From a checkpoint of a small transformer trained on Wikipedia.
Architecture: RMSNorm before each block, rotary positions, no biases in attention or MLP, untied embeddings.
MLP neurons of a small language model. Each row is named by its layer, matrix (gate and up: input weights) and neuron, and shows model dimensions 16-143. Each number is 128 + 32 x the weight over its row's rms, rounded and kept within 0 to 255. Numbers have three digits each. A neuron's up and down rows have the sign that makes its largest values positive.
After each neuron's rows, "fires after" lists the tokens most often just before its 100 highest values on Wikipedia text that the model never trained on. A number after a token or word is its count.

L4.gate1665:074158119092128158142125122141158068132158163185118148076096153169114134150163056144157160124134124148080156104109141081169080153107144179146172141165088179123124106143192115182069125178095090103094113121166111140097110185145136180123148089089159154091146182106145071171126140153160151111136080120156144140155161134164090153112134148099148158183163129095097107053169139024131108087069
L4.up1665:118152063155160153128134093126210115159161160169084145126124112126166118145185084122124117165108144073138085116070121063178154136075031148142097135182102155166146165093161166110110110111098090104113072160137126133153107142139065127144144103092135147149122141109193108167121112183111152099165135127160113111163128155087098124108078098148146146117104158164076116115132099125167070125177
fires after: " the" 46, " The" 4

L4.gate937:143077145097131084154173158065096132146112066153117137098118128115187157131131139059095084169121166072140154194174133077150115104123127154140109110139100136154141150181153165142210096146107105140140123084161161170135168122175100130153149150100112119209084110125112129101130140059172120133124124103149126118160110117145092118154120145102142069107113116093126111144105238163094187125099
L4.up937:075155132146107055150173138174140105103047068144099107096113136128090126127101163097136094130093149116099149166121135074126147094162122136084076143113132148178144133137134146176153089119124093168117089104174122085154132169171138133116126117101158108162103076112124155064123179120169177144117124097106180126126141160076167209147124104153165124149072137099161130129125167123133132154132
fires after: "\n" 100

L4.gate2519:144099108134103109098148163133168049117127127117157125089098093082139158162127061088161117129151104131178122089131179094168113167134098160125148177161111155142129097127109099128118168132149147102174089124133106090134076111139119129115191117164140145116118136126122130129170153082120197151092132205110096123197149175152073108209125111119073155064166145084142095105146154146182123071130
L4.up2519:188129152158120114151175124193148118097139098160095183131107120161106144164175134126097129153151097146131138136126148118166131143149080155114106133148122160148120131124057091166127121114101168136120123115193152083078210116150147124115138117162145138186073138139135103138122210114090105128094117133180104187106140138117094143051099172095118111089113190120121162112139189155149077122135
fires after: " the" 54, " The" 4

L4.gate489:111141131154145160129131133182139079117169110153157133112126119166141136160139065140113155151130173111022135103090133097141134169098116095109116143211076190080108076107146150193137077116123125053121114094099109161114109154067091088093145144112172126128172199074124156150166128134124137087087138148198130131098125117123144143138114149150117087111200124118121071145136096060190143137102
L4.up489:161127118152194199169128098131171080153158133120099153133213141139193098093134110127160149151122122104121107097141173159163165147152048140147184160099140058151123114139140112151103184125093084120131140120148147125133074094086099085103153163137101115100130186121108137115112108153116128139145119142075094107140096096182089081127078166111173113087140143106121125122090092119122152135104
fires after: " the" 65, " and" 7

L4.gate1208:158154170099135151140154127158166099154161123170139112107130179060117131158177132086094107169106149098087084101120099122145106178123116165153138184133135151153126128176139133126140091086104159171097070122121114114084153100104107132104138154112170077128164096077131112122179114153186145111133119087117122058151133146140170151167127133152133171088148153108153083125084176068159139141085
L4.up1208:136096070124138098098136100126076094132163101146096089152170120163148180120170135156144130139136168130083156178135136074111172177124111094173163136162091192081163122113152014060098135088201159132105190132116142065172144098108135096122161105199134151142142121136137180111101142184136107126095162063131108187120176130141114118131174080150149121105101179112124133170151174110190161120091
fires after: " |" 50

L4.gate2204:154109145116147165144146145126109135125149176130120119098109151137123124128149096149102116164101111166112146113154110123108098097108079146149081133182089136180114165154142118129117062147135042130186154118157109106122084158157093124097128177076139101144129095087106103153155132104159130113140106088189087121136169128141111176145121071117121139091124110112133153090132151082170147140054
L4.up2204:169137090136053074151152090140141109117162123140155209138109164068160145140172128113079171120076121178104123127159149143140110125128169142161148099145159130137081123117115104025140172098126133145131138157124109100051139141111155077110109137124118105166129156092070107125194158178092138218109119152162120082074123165115070151079187158129119138135120183196143071197099153106148122106132
fires after: " the" 55, " The" 6, " s" 5, " \"" 4

L4.gate1183:063052156077181119138152134197158188108141138166175113104162112114122115141148105160087200163138094102116118109109073107211152189110110165154129138145096151124064113108168130130160080089171099085097122167113161123115108158180069129124124155111094154160152121112081116135171139107154113084119089118143109110148100053157058137117192160109115118102162140106153091040165116099120187099100
L4.up1183:167206155183083110123146080191107125127118129096144105149106155112134166132146115124070102137154125147160116165136099061232145088116115157142134105145154115112140128123097065182099113081070129128142125149165146198067162135115087073064181136164133154145167143093112152119149110192121100097076150074123198096111128151123162120159099141182159126183134129132150134183128093129141168161131
fires after: " the" 52

L4.gate1573:090127091175127132182128143101149163129129147126167107071108109180138219138156121128142070156168088147126120160154124133181109151162076181134155092151083126104128079124089093124165112109126065082132105129088128176123080127163107093201144113099108134113098154176099124114129183122138116059168116135124123144067163107220101064158101098138145169135130104119113165111138184134183094124035
L4.up1573:137116139123132106150111113088145152114106182173214075112143114131149168084168132140102128122095150116123102186166118149129167155131114092107094079069168133175149103098100132099160101146105105128094111088129128056140142158199109179176102137118137124133071174153094109158146190122140074172098126153161127148118183082171170140134081074167141177084041149114135055088149186088164132144073
fires after: " =" 56, "\n" 4

L4.gate1802:172107116153097145107133183091098122100175176138094147049061122175101073101150094112151077196101156141105128112106137116116140176168121130123089098159185171118119145184077127171136168093141128136126124081096149088094181151156166172095199132149089193121136169113113102156139201108118175086159130143116051099241097161133164080089139094049192143191126082141085139099132150080161078100147
L4.up1802:109176159159105136113072151167098136143131129141108214133148192159082146181135119072136095122105118095192151137140131118090161083110125152146181137099168109118105136130121078144190039104160140148118130116107112106111136102170165084192142127151142148084152140114120123114123129107135118202188082094088107193141103146144115083169137132118139103112094143127136143113155149129126179178108
fires after: " his" 27, "'s" 11, " their" 8, " its" 6, "o's" 4

L4.gate2617:151109098168126181108121109139069141114106110090151186077124104152062138118130133167186120092146137131124110095101130130132110151102105108116168110103133153092139114177127138141186146127116149089139168105120140157093094134112109163141088119140160164094151189104103137080062083076060113131132072109111099125158113112145189084090159102058190144115142099098130099126113109077132128105176
L4.up2617:214128113129146133133097130110176098140152110065042111134158111152111110133120128164097132151156099049123170147159090104129184146120108143127139164130140132076097145152101131111130150097074148144106117174134113147145078117076117112133125193160159150158099111110081104100131133145084087093148128130118130161092073109137138090200128103148138150177166155128125118083148121174134135085051
fires after: " his" 31, "'s" 10, " her" 9

L4.gate2584:116079118140135090173103133173140062116080096137170084048128125117129175114151118058111087128129132104136119157106176081132135154143150156112154120138065145169145094147113125129161072119042111082097093086089110102084152180158131112097142084104158114185141148128159139064152152068189137147148117072138183135137176101108123111162134104158126120119119097105183121124097099162154152142104
L4.up2584:083139099156108105177125095086115050099100140127174070076095140156116190114132104086104114092087133155153157178109190072144127162182115114127123111113166187142094124151080144138103075148120124113154114146133135115148156172148189159150147085138165140190108174094174180080172159141180171161134093108145184158179155124130154084137124148132143156131086086079148088083119114135152099142150
fires after: " =" 47, "." 5

L4.gate1145:112122079118118112116174101107113148151089108119140144103119130142127150147163120114085147133116141135129109158127069152153098138103130099118057143150138203106179106094129125086163108093109085097136139152123122118126176168137127081091143124138180087120140107117095154103149168150096135085059117151095164184113165126119173153126055140140188140085077122146116133145139163097152082115168
L4.up1145:120157174118118173183113048176122076147145175089186122165124131101103145106140113127103092119128144159052110121086150113140149109181155115122079136131141091102086147164173114140136169107100104153195122167113162192114169035184118174129171178097144097147129061126166149122165137110143083106094104205098122172101109149126030097047114063134123158118139144134164161118134121065146180134098
fires after: " the" 52, "The" 4

L4.gate1271:074091173171115083112162164134126086167094079134142112096119118121129177137149168099205057108137128175152109126109147115104064131144107149103154195133094182169149092180125085136131084114111101137142092169103087158155096117163108144133145067090123187177121101106091149103149153097135139163090120141170170164134105078106085106171124145107139122125162124083097102099128131136113147140123
L4.up1271:086113154193104178159152119146144128085162132199167131149119119174125114091156076128122105104133148134105090132128067148122119108118161094117085133157091170130168179060128081151107081100142163053183146096136147184132179167206112133176157087143198146150106114179162161110146197110151134126118086178115133175094132107061143134070138144103185130141167124108076118106134143113095145120034
fires after: " the" 42, " The" 12, "The" 7, " first" 4, " (" 4

L4.gate2568:123143155140107072071149148180143115105124061105087148126108106110065191110165109053156175145128136092183154086145075114186121194094150138118109150163058150130132119112160111087129147078173145079087133115080108159111112066171096071140173210164159134139143161093183106092125091125135154099106116103100127061140153061130095085204103097132087150166186146132102101080095098064209189096124
L4.up2568:106125152136161084158105154118138161127152147144085157152116193086127172121164124156099120134101117110128203138098054129162116120137145186121175084121103167128193145103137109073176123124123182107109056102168107148144155095154167071167126122150203130129128151105121154178113097170175109171082103139044138128087120140099131114109168059120112068151129129151168164095128081102170109107140
fires after: " |" 54, " 65" 4

L4.gate1800:125119159134083171144181167125177149149164103112152144105175116116169068160109094125108120157147119120086125108127113098114026116114133091113095139173151137173169050147169114169209079142157102101136145173115132120089156109145082119065091142103195116155154102065069117128131178094115137082136107114122144135110075129109161158122150136130109148076120149070065141149155222134168125143108
L4.up1800:117097152138130187145159157167167141175182122138175175085079093128140113086115180105111097155172120193155153066158134134190115126111172222132122125076182123147145116155195150171156190120162050108112114139120137129103105075088153124115166110099088103219121145117134121107113167064106083202138134097099078138148050126142158135175126115069092160135129172134092140119142150121144102151133
fires after: " the" 26, "\\" 7, " The" 7, " a" 6, " any" 4

L4.gate2675:084100104133156113082186187124190103166182152162141115074113156127102094083108087105119106171128082140101067098150099086108146196137199148115143145136134171134146153100213203088101093106146114121038126141126117107112083126105119176069138132082146199133125110096096139124171098069188144157088145142091203151118105114123131112168096150101148123111164107131142106105132151158150185092097
L4.up2675:112143082142115179106182107139118129110103183163151052097115115104130152104163101137106098138153128143101129106134163068118150140138148128062137145117100153127128073115130151151136103172119102113152135109093127098131136123063123186118188117099159209102123092125119191115115118149183111096178116091094185180135116129079151109114144164149193093152090129110059182146139140119136172154132
fires after: " the" 46, " |" 13, " The" 5, " November" 4

L4.gate2133:095145142149136066120203143137156143171139079151137125146146077118113156140225096125100172136135110154180127173178095131161112132136126165109142150168120184133141163136172123059142164152143121142132141134179070154132114106119149127148152140164190141148198147117116101083109141130146118075133143124114124147131123088235075069145177083239141113095167164124134117057126135102167152157057
L4.up2133:050225125104153094178108123133075086132098140121114152111188116174148146118123131108137183126145103129086177130104167098084123138159072108150124173129117153130129180047118129082137121117173124111133160115119154131130160086119134115110129198182179100129132121130167141149118196150154140144128133170158118159100113147131093107133163120098083128136041118172101207128117149144102134158174
fires after: " |" 91

L4.gate1565:083180096113120158133093186168111121169150113093152152079047072134105128125132098096119132133155106120151134135124072149166090159150170151158124155170078149103163126125110142122100130166127071111141098113106126161122116087146175112114131162157152077111159113090165075087108076135092125160164163144156116129106118150184100125088166120158152088137109103170117114125122157088162134095108
L4.up1565:114113126105114062131130181148129145175193133136097156152186141145120159179129106112127151145034104095152123084154085139122109134117146170182140169127070144124174087120154090084150111156148155111111170126129138106117175098097155091108153121192137152134141098165166161147153187175101127120184174099098147156104050145145121139141141113183143132107173118178152105124127161088083153096104
fires after: " |" 71

L4.gate3034:162118116127165082128154132153152098105200114064116117065149054182111214115156081170162147149118100135095094103131127121146117106088138090102076146127135160145150136129190119152118137103140103131145097145110117100157071095126101124097112130059139118095155150110090135088159166114112158101190118162154100109163140070140121121129066151177093150125178110057126085104119168058092110128103
L4.up3034:169134137146115088100110178167114092118132169165132122126112105160106134089119156119119168133095144109128076106179113055160145116162117094147118084116169118146164065146170108106161125101021172122079127073113116157098081089126113086192090071144109122181126155091149092133149111169173128142153150075143139100083050144142155178105146117164181092153162132137119107113159118130130130190105
fires after: " the" 43, " The" 13

L4.gate1699:107070132127136129188094135126120142154130151084142085109137078120094134184185131057142117134101120145176175133101162090113117121167116126129125087155161148138099053148120088165094087155097100132154112114070117083072129101149169106104125163090121133137103127153134119096124158156122139180201149096160156139164120159138111122147088131153205170113094118074167149104122138118170138085028
L4.up1699:129163149115156111089123119144112172139200103087128030110142151085087142142123103147137111119150127118115107126124147105113090143158104167118104159151116111077177088096104080088083153085108134080084103060125120098159141105193140176155180125186088120102210156102151129174107158095175178107151125100177135155143139099106122074109156104159083155109097145125166081090187173137170109125069
fires after: " =" 57, "." 4

L4.gate1975:115073112126072131176108116090105115142146105119164069175168168215077067090120108149187099090093147055119110132165138131068120156154090088078142084146109180103143083092090097101191073142175088085054064102104114169133121135131125160110172142111144106163140092128112162127128175138095156139137168095092162147135129110132071156153096093116148130160085109081145160090130097172138140146163
L4.up1975:120172144120105118121133104164121120090130131151137080203114176084104133083139090145122161109154173135098143161040163104102142136110122118090154161155115196118100200130125099137120194167141133117142063125111161109167176056104099115116156126118150114179126081117130104133153145090105126090150048149137134123103163168111141132135127147127144117161183093114089155137115106151169165121176
fires after: " the" 35, " United" 10, " The" 6, " \"N" 4